Weights of a small transformer language model.
Architecture: RMSNorm before each block, rotary positions, biases on query, key and value, untied embeddings, normalized queries and keys.
MLP neurons of a small language model. Each row is named by its layer, matrix (gate and up: input weights) and neuron, and shows model dimensions 192-255. Each number is 128 + 32 x the weight over its row's rms, rounded and kept within 0 to 255. A neuron's up and down rows have the sign that makes its largest values positive.
A block is one neuron, or neurons of one layer that tend to fire together. Before each block is what it responds to, as a language model described it from the Wikipedia text at the highest values.

Mid-word fragment after split-off prefix. Second word piece of a long word whose first piece looks like a function word (the|at|res, an|at|omy, the|or|etical); weaker on breaks after headings and table cells.
L5.gate30 [189  91 166 112 164 121 106 146 126  62 131  99 154 120  71 100  93 143 163 133  96  62 127 142 157 137 126 113 176 140 170 132 182 159 136 125 155  35 128 113 159 173 109 137  96 172 100 125 101 122 100 141 115 123 100 152  94 152  96 149 168 139 133  93]
L5.up30 [147 135 135 198 109 133 165 175 105 118 111 108 110 144 126  77 141 189  95 174  60 153  78  86 147 129 154 146 155 134 118  24 118 145 143 105 158 121  89 119 180 138 106  63  94 138  95  85  91 146  92 185 137  97 107 121 145  94 140 145 135 162 156 166]
L5.gate144 [ 87 171 143 125 105 123  61 147 156 108 135 168 146 132 127 157 159 172 184 113  78 163 117 122 119  91 125 152 214 115 162 168 158  97 155 126  59 120 151 159 122 103 106 124  80  97  68 145  76 129 149 116 148 170 120 146 114 159 150 140  87 140 150 161]
L5.up144 [ 99 140 165 166 137  71 122  53 135 113 160  59 130 155 139  98  83  93 130 143 112 106 113 128 157  91 108 138 154 174 145 116 116 112 130 177 118 192 150 101 193 164 113 154 146 109  79  98 103  85 141  99 113 179 119 121 102 106  50 151 138 186 144 137]
L5.gate162 [152  78 179 127 106 110 183 117 155  77 131 164 150  77 153  92 129 117 131 118 109 125  92  90 158 132 110 162 187 137 160 167 181 145 153 160 112  72 196 103  94 132 129  81  85 134  59 146  96 133 127  71 119 116 165  92 156 107 105 125 152 123  99  83]
L5.up162 [192 149 178 105 110  76 106 136 102  79 200 164 123  89 128 124 185 108 117 125  62 152  92 117 136 147 144 102 122 153 110  84 174  65 122 150  65 135 156 155 115 186 135 135 102 128 155  56  55 133 173 117 120 144 156  87 140  77 111  89 135 102  93 135]
L5.gate188 [161 118  94 107 101 110  71 142 139 183 160  87 123 118 147 148 171  87 129 133 182 102  96 134 164 109 124  93 157 104 131 146 129 152 121 153  67 100  82  85 144 140 182  95 137 139 145 115  94  93  87 190 133 183  65  98 122 185  79 191 140 142 115 116]
L5.up188 [113  96 172 132 141 142 115 119 123 127 108 145 139 131 207 161 141 141 127 134 156 156 147 193  86  97 120 182 149 138  85 159 136 150 150 110 114  97 146 162 194 165 148  78 135 158 145  32 132 106 151 196 142  90 178 137 135 124 101 111 110 141  80 135]
L5.gate227 [165 139 137  99  84 117 133 140 123 157 161  86 140 140  76  90  65 130  81 140 104 129 151 145 142  85  93 181 126 105 126 168 118 115 119 170 108  70 154 140  55 139 188 137 142  62 145  81 168  83  76  70 124 118  87 117 116 104  48 112 156  89 156 114]
L5.up227 [161 149 117 124 105  94 113 112 129 169 176 134 120 129 106 131 132 152 109 105 150 121 138 112 120 127 142 131  54 125 182 110  98 102 104 113  71 154 148 165 130  73 101 149 178 155 104 131  94  99 134 128 160 129 129 133 121 159 101 116 155 102  97 108]
L5.gate257 [113 150 183 123 161 104 201 108 125 147 119  92 108 139 135 136 146 214 191 146 116 161 112  89 223 144 126 156  90 182 103 109 197 129 124 103  68 184 111 175 118  61 124  98  90 152  54 109  85 169 129  94 117 103 141 142 185  82  59 155  95 145 130 112]
L5.up257 [121 159 137 153 108 101 138 105 150 137 103 133 153  95 121 159 143 138  25 168 127 140 124 127 133 127 140 150 134 117 193  72  89 156 129 102 161 134 119 120 122 102 121 108 182 124 118 145  73  85 175 125 109 134 139  97 105  91 171 125 100  88 162 206]
L5.gate289 [140  98 121  89  85 143 115 158 154  42 138 140 139 147 181 114 104 109 118 111 143  75 172  93  73  82 170 120 128 125 159  76 120 143 191 127 123  86  94  55 154 139 190 125 131 137 115 118 137 140  93 130 126 128 130 142  80 139 117 186 142 126  80 150]
L5.up289 [158 179 187 126 128  94 132 108  97 117 146 139 122 124 104 135 130 138 137  92  84 164  84  74 102  62 131  96 154 123 129  87  98 163 121 134 191 126 127  95  97 142 174  75  93 137 127  62 162 107  98  66 177 190 137 131 149 132 106 108 146 144 171 144]
L5.gate310 [145 166 169 157 181 175 113 141  90 145  72 101 143  70  78 130 153 174 129  78 150  69 176  97 124 221 130 152 170 122  88 119 142 117  84 113  69 126 129 103 146  61 123  41 111 200  98 120 106 139 158 131 117 124 118 175  77 140 170 167  90 145 101  68]
L5.up310 [109 110 156 141 122 156 116 164 130 175 117  72  88 134 155 127 145 123 142 152 104 141  86 158 143 120  49 137  94 178  88  92 139 141 171 128 111  80  58 151 145 204 115 154 125  66 137 142 104 142  93 160 122 164 132 101 112  91 203  67  58 119 163  91]
L5.gate464 [140  78  88 107 116 115 154 148 164 114 134 153 135 140 125 124 132 151 112 200 176 104 118 130 187  72 134 118 196 166 133 138 174 186 134 158 131 176  94 120  87 131 152 111 132 110  29 101 123 101 184 129 123 141 101 154  97 171 137 187  71 133  96  95]
L5.up464 [142 160 159 144 132 143 126 175 123  63 190  31 136  76 154 141 155 204 114 129  77 121  96 117 150 164 152 197 162 135 106 130 166 105 144 147 103 121 149 140 140 138 166 159 122 101 153  92 106 198 142 181 156 167 168 145 113 102 182 150 126 102 164 117]
L5.gate548 [160 116 150 127 113 104 162  26 189 100 149 121 125 127 117 142 132 149  93 120  39 133  85  91 105  58  93 182 153  53 187 121 130 126 155 141  91 150 119 162 158 110 124 129  70 127 184  53  74  57 102 102 123 166  92  84 111 131 132 154 111 132 176  94]
L5.up548 [134 150  74 150 158 104 146 111 158 181 165 176 110 141 117 150 125 187 117 184 118 175 106 125 175  89 167  94 144  98 128  97  62 129  37 145 136  99 108 128 137 127 147 109 113  67 112 130 123 104 133 156  93 163 109 148 148 123 117 137 116 118 113  84]
L5.gate640 [130 183 158 116  46 144 180 130 151 139 157 109 173  90  88 117 194 105 111 114 133 119 169  95 127  48 133 170 149 103 152 104  86 129 120 152 123 140 139 117 119 140 103 138 103 171 150 227  94  92 156 114  83 197  88 129 195 120 163 150 139 154 127 189]
L5.up640 [125 107  97 170 111 120 126 155 185 138 127 130 164 104 137 129 138  82 142 120  75 210 124 132 102 106 107 111  87 111 128 143 181 103 110 126 145 133 129 117  88  92 156 117  96 123 110 122 126 101  89 127  72 163 151 126 146 107 170 101 147 141 102 101]
L5.gate663 [143 143 102  44 169 150 105 140 150 132 101 143 119 214 151 134 123  80  97 120 111 122  91 106 157 137 134 108 124 113 141  81 118 102 161 129  87  95 105 110 122 122 194 147 129 130  77  90  89 155 112 129 117 141 129 150 175 159 146  90 132 123  83 170]
L5.up663 [153 144 142  90 157 125 117 136 128 124 152 101 115 113 140 196  89  99 139 132 131  60 112  95  92 101  66 124 120 126  58 122  97  98  86  47 151 114 100 176  88 120 122 110 137  88 139 112 153 137 140 108 172 167 164 170  83  82 109 162 124 133 175 104]
L5.gate668 [158 189 179 111 133 135 100 147 111 130 131 120 155 168 120 182 140 138 152 149  94 118 123  82  92 155 170 138 123 121 183  84 130 186 119 119 126 103 140 143 111 194  89  62  69 153 144 141 116 117 130  55 106 174 114 141  70 148 109 155 135 109 167 134]
L5.up668 [163 177 118 134 134  58  86 142 163  90  67  66 130 111 117 139 122 111 120 140 164  63 157 124 133  68 112 129 106 134 177 120 119 122  98 139 108 109 134 121 100 133 136 126 138 120 140 117 101 175 117 112  95  95 104 149 104 116  99 144  60  68 158 145]
L5.gate736 [158 119 207 100  91 111 134 105 117 174 133 128 151 114 122 124 157 152  51  77 141 104 127 119 123 117 102 117 100 157 138  60 100  98 104 120 112  34 164 123 122  80 140  86  39 166 134  92 150 138  84 148 112 115 100 100 161 100 109 148 157 133 160 146]
L5.up736 [213 142 136 152 127 136 140 129 120 154 141  82 118  92 105 151 107 114 109  52 130  94 119 112  99  85 100 105  82 107 162 183 158  89  94 166 161 146 113 160 170  99  91 114 154 190 200 120 121 105 136  72  86 188 108  74 155 182 128 121  97 144 127 130]
L5.gate782 [151  81 153 122 134 168 169 128 169  90 140  92 134 205  81 123 110 215 124 123 117 114 171  90 102 193 109 178 148  94 186  94 148 100 154 156 112  74 105 179 124 148 101 123 139 156 137 120 127 105 103 165  98  70 112  73 104 160 122  91  85 150  89 144]
L5.up782 [152 196 136  99 145 124 124 118 113 128 139 158 143 139 167 176 144 139  83  96 175 102 142 155  56  94 139 146  98 126 133 129  95 129 120  93 172 129 181 129 106 110 104 159 127  92  57 125 116 144 120 123 154  81 128 106  80 142 131 125 151 153  95 154]
L5.gate789 [152 179 138 134 152 105  91 177 178 133 103 107 117 136 157 170 139 180 140  67 122 113 173 141 115 133 112 143 109 145 105 133 130 130  41  91  89 139  72 146 171 100 139 138  79  75 193  74 136 126 121 139  96 172 160 201 175 144  62 140 137 166 109  83]
L5.up789 [ 86 131 110 102 134 149 112 102 154 131 146 132 143 163 138 118 117 120 109 170 163 160 170  81 103 131  79 156 105 141  93 132 111 182 110 111 106 133 119 132 128 133 139  75 102 147 131 126 109 108 118 115 129 123  97 187  95 138 132 122 169 156  93  94]

Separators between small numbers. Fires on separators between digits in statistics tables and scores, mostly table bars after a 0, plus en dashes and colons, as in 1–1 and 12:40.
L5.gate55 [141 181  85 121  81  79  93 155 120 160 107 199 133 117 145 171 131 180 162  72 146  98 122 145 172  84 160 119 120  71 127 145 110  58 117 179  79 158 115 116 158 138 198 143 126 110 121 143 150 129 134  97 149 113 130 112  98  99 122 120 120 179 140 131]
L5.up55 [123 192  73 134 168 114  72 178 158 103  86 173 133 179 125 140 202 159 117 140 127 122 115 174 108  96 165 125  83 122  84 143  82  51 143 130  99 136  96 128 136 121 112 175 155  91 161 125 134 117 143 102 205 114 111 170 135 143 127 113 166 149 130 171]
L5.gate77 [121 170  90  93 100 112 148  74 188 108 104 131 113 106 116 162  98 136 139 124  91  80  64 172 137 124 163 171 123 150 147 126 122 114 146 122  75  95 123 163  94 147 150 140 109  69  98 144 150 113 169 116 195 121 130 152  85 116 130 115 141 121 176 128]
L5.up77 [193 132  93 114 120  91 103 161 121 104 138 117 113 145 192  76 122 108 129 136 128 140 162 136  83 151 157 111 112 128 124  99 119 114 143 117 162 127 182 144 114 152 110 144 137  88 174 152 130 140 147 129 145 205 157  80 113 173 124 127 143  99 106 160]
L5.gate103 [ 60  71  94 133 130 160 133 162 143 146 129 100 164 105 123 126 154 109 144 159  88 137  96 133  80  63 134 114 143 130 108 174 145 166 123 133  40 133 179 116  73 151 128 100 103 156 150  93 116 128 127 104  92 189 126 166 151 156 107 161 120 151  98 139]
L5.up103 [158 194 159 108 118 150 131 182 112 173 103 177 120 103 145 128  94 130 105 147 148  71  99 164  96 115 128 123 138 167 179 168  79 140  99 151 104 148 109 178 216 166 134 153 139 156 151 126 164 148 176  83 115  87 177 192 131  96 148  87  87 114 113 104]
L5.gate118 [183 156  72  97 127 126  54 183 100 169 142 174 131  56 142 168 170 144 129  82 143 121 159 127 147 128 125 143 111  70 101 107 115 168  95 142 165  77 132 123 132 147 137 104 158  64 121  96 149  94 110 158 167 166 104 116 142 163 100 143 112 122 135 115]
L5.up118 [108  72 121 154  94  85 151 171 142  87  90  94  31  65 116  54 134 159 108 135 102 109 125 121  80 122  82  94 130  92  88 196 170  71 164 158 150 117 147 107 140 140 145  84 187 140 117 140 138 121 145 178 133 106 151  84 150 119 108 138 115 118 111 166]
L5.gate127 [162 131 139 123 107 155 117 113  48 151 100 185 121 118  80 127 116 107  91 144 130 111 144 102 161  84 127 143  81 128 132 114  97 143 111 116 145 126 126 121 141  99 144 110 105 165 124 122 110  66 129 110 132 147 100 124 167  97  96 121 173 118 164  86]
L5.up127 [104 146 165 192 204 172 152 145 121 118 107 106 151 162 127 105 113 110 108 166 104  94 128 134 141 176 106 140  83 132  83 161  98  91  76 199  85 140 106  87 138 185 113 152 121  90 114 119 155 151 133 127 166 140 109 156 111 153 160 173  90 128  66  95]
L5.gate157 [110 147 139  80 171 149 110 115 188  80 158 121 135  99 130 102 174  89 137 170 114  74 158 174  97 173 143  91 138 154  98 136 107 130 151 171 155 110 146 117 125 105 148 146 109  69 107 217 101 145 167  90 166 166  97 182 135 150 128 155  85 145 108 167]
L5.up157 [121  94  67 123 161  99 129 110 200 108  79 116 157 139 168  77 167 156 163 144  80 155 154 121 107  99  93 141 152  99  92 145 162 155  60 106 103 129  77  73 119 182 150 132  87 161 125 158 134  90 130 159 110 117 113 119  96 125 149  51 147 104 141 197]
L5.gate368 [ 86  82 129 105 141 171 162 132 153 152 111 133  96 122 173 111 148 102 153 154 112 122 106 165 107 154 116  89 140  99 167 162 136 131 124 157 100 151 199 106 103  98 145  65 109 158  92 115 177 152  50 100  53 165  91 136  77 109 169 136 154 140 149  86]
L5.up368 [158  86 201 132 139 114  70 152 164 100  96 139  99  95 146 107 123 171 149 165 161  57 115 122 138  44 155 144 105  86 111  67 204 113  86 136  64 126 116 128 181 144 115 118 104 112 104 107 174  92 124 137 100 118  67 100 162 134 114 106 103 141 195  51]
L5.gate408 [146 148 101 123  81  71 179 125 158 128 126 142 144 173 161 135 137 130 168 129 132  98 133 112 108  80 172 162 141 118 102  82 153 108 146 171 124 154 120  97 191 164 199 132 160 148 141 151 149 162 130 169  92 154 109 108 140 160 153 131 115 130 122  86]
L5.up408 [145 146 117 172 152  99  66 113 197 148 109 114 124 125 161 154 164 210  93 152 183 122 118 113 110 123 128 135 114 144 115 122 174  85 161 159  52 125 128  97 141 141 120 138 113 183 101 127 157  94 169 134 164 130 135  87  82 135 162 118 143 151 124 141]
L5.gate420 [ 90 138  84  76 107 101  88 136 118 124 115 111 110 127  65 103 142  89 146 132 133  71  87 102 120 119  86  80  41 153 143 106  96 136 121 152 143 168 138 110 170 121 116 109  96 135 103 127 112 161 154  63 150  66  71 117 105  78 110 138 123 124 111 155]
L5.up420 [149  91 117 178 109 133 172  93 123 108 101 132 111 146 131  94 165 122 174 144 187 115 141  94 154 181 158  40  96 144 128 202 147 170 123 189 119  71 105  97 146 119 128  82 142 137 148 173 138 157  70 116 162 140 121 148 162 161 132 102 126 118 150 151]
L5.gate446 [137  71  93 100 148 136 162 162 184 152 100 122 122 148 125 128 114 125 102 131  75  92 100 111 125  96 142 104  69  91 105 181  78 133  94 176 117 116 116  73 128 100 115 152  96 109 123 118 122  69 118 227 106 125  96 143  99 136 143 117 107 139 122 144]
L5.up446 [157 138 125 116 161 112  84 163 110 140 104 176 143  67 139 142 115 134 111 184 172  27 117 182 160 132 174 130  65  81  99 109 114 121 137  93  97 126 172 125 155 130 122 134 188 116  53  81 120 118 152  98 138 125 133 113 143 135 153 134 148 106 151 106]
L5.gate459 [152 129 112 148 120 154  84 102  95  51 114 161 138 137  89 103 113 109 126 143 126 114  80 111 133 142  69 181  95 124 179 177 111 164 141 131  95  44 110 139 125 153 178 122 143 147 122 104  86  86 113 154 123 167  90 175 104 124  85 126 153 159  98 142]
L5.up459 [124 149  44  82  46  75 131 122 118  86 185  86  50 127 126 115 165 117 143 115 113  69 128 149 160  94 151  99 117 149 166 161 134 100 114 112 159 152 139 137 140 113 138  69 173 169  99 151  88  75 130 140 145 135  79 138 146  99 117  92 184 131 162 158]
L5.gate547 [161 107 113 209  97  88  93 220 109 112 134 137 133 169 101  81 159 140 124  84 135 135 113 101 107 109  97 111 125 132 109 141  96 149 111 170 111 181 176 105  92 103 108 154 115 148  94 110  29 133 203 143 115 179  85  98  41  94  93 120 152 148 116 136]
L5.up547 [140  98 118 165 204 160 159 128 124 208  59 103  68 185 130 163 101 142 122 138 152 122  74 151 174 128 121 157 110 143 157 121 157 132 122 121 105 117 121 110 136 102 116 111  91 123 128  81 144  99 138 115 107  74 106  88 134 133 171 129 191 128 184 219]
L5.gate609 [138 154  85 128 102  95 134 131 197 113 212 142  96  90 125 160  96 169 121 115  85  81 184  72 146 154 117 133 117 112 189  60 124 114 137 158 131 143  96 127 106 119 108 147 125 115 122 113 129 103 126 121 153 137 148  96 204  88 118 203 177 139 176 134]
L5.up609 [192 153 162 101 135  88 102 129 177 169 116 144 108  83 116 147 122 123 131 150 153 125  97  86 138 103 127  20  91 111 181 105  86  79 122 126 176 130   0 171 151 177 153 158 144 184 177 150 106  62 154 112 165 136 127 129 132 205 100 126 111 109 102 127]
L5.gate611 [148 148 162 166  43 125  89 172 147  69  91  98 131 131 194 120 149 135 136 174 131 123  93 105 154 131 152 164 136 160 173 136 107 157 139 182  90 114 124 120  97 180 189 104 108 139 144 111 142 126 123 123 101 181  93 100 155 126 141 135 128 147 175 119]
L5.up611 [ 83 129 126 143 146 120 114  91 123 112  77 127 117 130 129 184 126 133 110 199  79  95 108 145  97 156 103  71 109 134 186 163  91 191 152 123  62 124 127 144 110 111 150  95 156 123 107 131  77  54 121  75 103 116 115  64 130 125 208 132 172 117 150 178]
L5.gate635 [108 159 125  67  90  75 162  83 151 110 146 150  99  92 187 149 102 176 141 120 129 145 142 131  98 147 139 123  93 117 136 134 155 192  93 148 109  92 197 147 141 135 174 120 116 165 116  83 132 157 148 152 167  80 128 167 159  91 159 146 192 122 142 111]
L5.up635 [127 167  89  72 150 131 143 185 162 131  94  66 122  96  86  74 124 159 118 166 181  78 130 155 120 142  94 110 128 127  91  95  86 131 152 176 118  95 107 151 119 135 171 153 111 132  58 108 125 212 160 208 116 131 138 150 103 113 132 143  97 157 135 117]
L5.gate791 [161 144 153  54 115 113 111  81 126 104 138 140 181 104 145 102  98 141 125 134 125  59 116 108 180 116 176 146 117 163 134 128 140 104 131 144  35 164 120 108 122  89 144  82 132 165 116  57  98  92 129 146 129 140 164 152 150 140 134 146 205 143 135 125]
L5.up791 [115 130  92 114 116  82 169 110 109  87 134 161 124 174 124 158 122  98 131 168 195  91 109  99 146 170 118 157  87  70 105 127 106 127 100 135 104 107  97 113 163 132 125 143 170  83 117 142 124  93  90 141 120 137 127  75  94 135  97 134 135 142 132 142]

Compound-joining hyphens and separators. Hyphens joining two parts of a compound (photon-assisted, Rutland-area, cold-working, pre-1967, RBU-6000), plus table cell pipes and score en dashes.
L4.gate71 [ 91 161 109  82 135 100  60 162 105 179 133  92 126 116 105 147  76 183 108 166 158 101 139 156 149  86 131 118 146  95 128  92 162  87  69 168 117 126 122 141 110 122 189  92 227 129 130  98 130 170 169 121 133  35 134 172  77  81 138 141 123 130 144 131]
L4.up71 [120 140 192  98 117 160  98 105 141 143 205 128 150  89 119 114  87 114  90 218 120  40 106 147 112 124  93 141 100 150 131  95 116  99 123 109 155 159 144  79  99 111 142 135 144  79 181 135 158 129 112 122 140  99 196 178 154 181 121 119 139 148 150 103]
L4.gate265 [ 72 126 137 152 146 121 110 134  92 151 159 193 109 128  75 149 146  98 126 149 123 127 112 167 109 124 204 154 128  88 167 109  92  81 125 150 162 107  89 128 155 123 139 161  81 122 163 134 173 136 135  77 164 138 115 175 113 160 131 163 177 102 151 121]
L4.up265 [165 115 142 109 139 135 114  97 132 162 152  99  71 123 131  84  99 134 138 103  87  88  97 127 165  83 154 152 152 117 159 106 133 106 135 103 110  87  95  31 106 123 168 125  61  89 115  53 144 124 119 132 134 143 109 192 131 104  87 142 114  98 146  81]
L4.gate655 [119 153 158 100 168 121 121  76 220  95 134 135 120 104 116 147 100 144 125 116 121 130 178 160 139  76 191 105  52 138 122 130 132 122 124 192  85 145 100  74 132 110 124 164 123 121 160 133 160 140 179 161 136 130 162 148 120  98 183  71  97 137 103 132]
L4.up655 [105 155 133 135 155 153  97 121 134 110 186 148 107 111  94 125 111 125 113 104 132  51  95 122 135 141 145 113 152 135 133 102  70 105 175 162 165 130 169  86 173 122 140 138 159  78 159  94 162 112 114  80 101 138 142 132 176 157 107 105 196 165 116 115]
L4.gate711 [101 202 114 143 124  85 145  72 132 110 170 117  99 119  96 103  62  95 140 107 102  45 138  69 174 120 123 133 148 189  97 123  89 102 112 169  68 131 103  84 111 147  76 102 120  67 142 142 102 116  82 119 112 117  80  27 159 115 113 125 164 136 182 168]
L4.up711 [182 162  96  87 137 172 159  71 134 154 110 167 155 145  81 129 149 111 131 140 119 107 165 126 145 151 104 138  97 110 156 137 129  86 145  98 166  30 127 165 126 114 143 172 139 120 131 108 107 106 187  96  88 129 123  55 105 173 149 122 148 177  77 142]

Mid-word syllable fragments. Short syllable pieces inside a longer word, often right after a capital or lowercase P, such as p-os-itive, P-ens-ions, In-ter-state.
L4.gate33 [ 97 167 126 104 153 143 161 132 105 129 176 132 136  52 130 144 123  69 118  73 178  37 110  84  95 131 100 128 181 136 119 141 140 112 121 138  71  93 149 144 139 166 140 123  70 143 169  84 181 162 129 151 121 109 150 149 102  78 136 108 124 160 180 129]
L4.up33 [137 104 143 104 147 132 121 166 153 163 122 137 191 154 140 108 104 171 175 173 122 164 139 151 152 112 127 117 169  97 138 132 130 105 145 139 151  85 182 149 101 147 151  74 125 130 172 128 111  91 155  71 106  78 121 180 134 165  95 127 139 119 167 112]
L4.gate236 [126 163  87  64  70 170 136 130 111 126  86 123 143 147 136  55 158 132 163 105  87 108 143 118 129  79  77 142 147 109 104 116 108 107 143 149 124 100 154  75 108 173  91  62 100 161 131 188 111 105 149 118  58 106 103 128  21  73  72 147  89 139 131  99]
L4.up236 [135 149 180 114 172 124 148 143  89  76 167 142 150  88 129 134 128 131 112 101 127 101 157  75 103  79 111 135 118  79 156 101 146  94 158 118  85  34  79 154 140 138 148  89 109 173 164  75 102  88 103 125 146 133 127  64 179 144 137 136 131 136 112 143]
L4.gate403 [151 157 143 135 110 117 154 117  96 111 125 127 127 106 122 127 137 178  83 127  96 136 175 130 127 140 131 124 110 130 102  86 121 165 112 161  84 109 161 117 109 189 125  96 164 165  92  82 151  61 125 105  94 126 157 156 164 141  89 153 131 196  76 111]
L4.up403 [171 155 123 140 121 164 151 126  92 119 154 135 123 124 159 166 165 108 201  94 131 153 150 124 140 126  91 118 170 177 106 145  65  90 146  80 116 123 129 120  83  98 138 101 145  57  89 155  55  61  99 107 138 164 101 107 148 116 118 107 148 121 136 228]
L4.gate752 [105  81 155 107 118 122 146 109 115 154 100 150 151 167  90  86 133 139 121  97  48 142 151 101  69 148  97 124 156  70 123 148  74 121 194 175 135 140 148  85  89 136 162  88  88 129 125  83 150  94  93  91 100 132 114 116 164 107 130  53 137 102  76 131]
L4.up752 [100 165 148 105 156 123 153  55 104 144 123 159 108  84 111 142 128 125 147 109 134 149 215  83 117  69 134  77 154 128 155 163 175 130 129 175 137 115  73 129 156 121 156 154 101 157 129 112 136  86 196 136 151 144 154 182  63 102 179 129 111 137 184 133]

Table number separators. Mainly the " | " separator between numbers in wiki stat tables (football appearances, league standings, votes); weaker on mid-word name pieces like Th, ing, K.
L3.gate470 [121 109 100  89 113 112 166 129 157 155 137 136 113 128 115 122 160 154 148 213  90 100 126 113 143 119  64 124 107  73 108  59 145 139 114 221 137 109 122 141 102 107 158 163 134 140  94 129 162 130 139  98 131 106 125  54 157  82 162 142 105 137 168 149]
L3.up470 [133 154 119 136 123 125  81  83 123 158 109  59 164  97 143 133 123 159 170  87  89  59  94  94 123  88 132  87 128 189 185 143  94 134 142 134 106  74  95 155 127 128 144 135 176 153  77 131 145 133 126 132 142 200 137 109 133 147 114  99 139 206 119 132]

Mid-word fragments after "an". Middle pieces of longer words split into subword tokens, mostly right after an opening piece like "an", e.g. an-est-hetic, An-ast-asia, an-th-ropology.
L3.gate380 [157 135 146 133 129 106  89 141 131 152 133  94 125  96  99 126  85  77 119 179 128  66 169  89  86  63  84 107 117 135 180 152 130 108  78 125 106  99 138 125  93 162 131 101 143 166 136  82  78 161 103 139 175 155 147 158 142 120  94 179 151 152 160 116]
L3.up380 [140 139 143 147 166  98 115 155 139 216 196 118  95  93 145 105 129 129 175 110 113  65  87  84 121  65 116 164 126 122 127 135  48  92 123 137 116 116 160 116 105  77  59  57 130 127 166  89  79 197  73 123 139 112 118 100 126 126 114 131  99 167 136 119]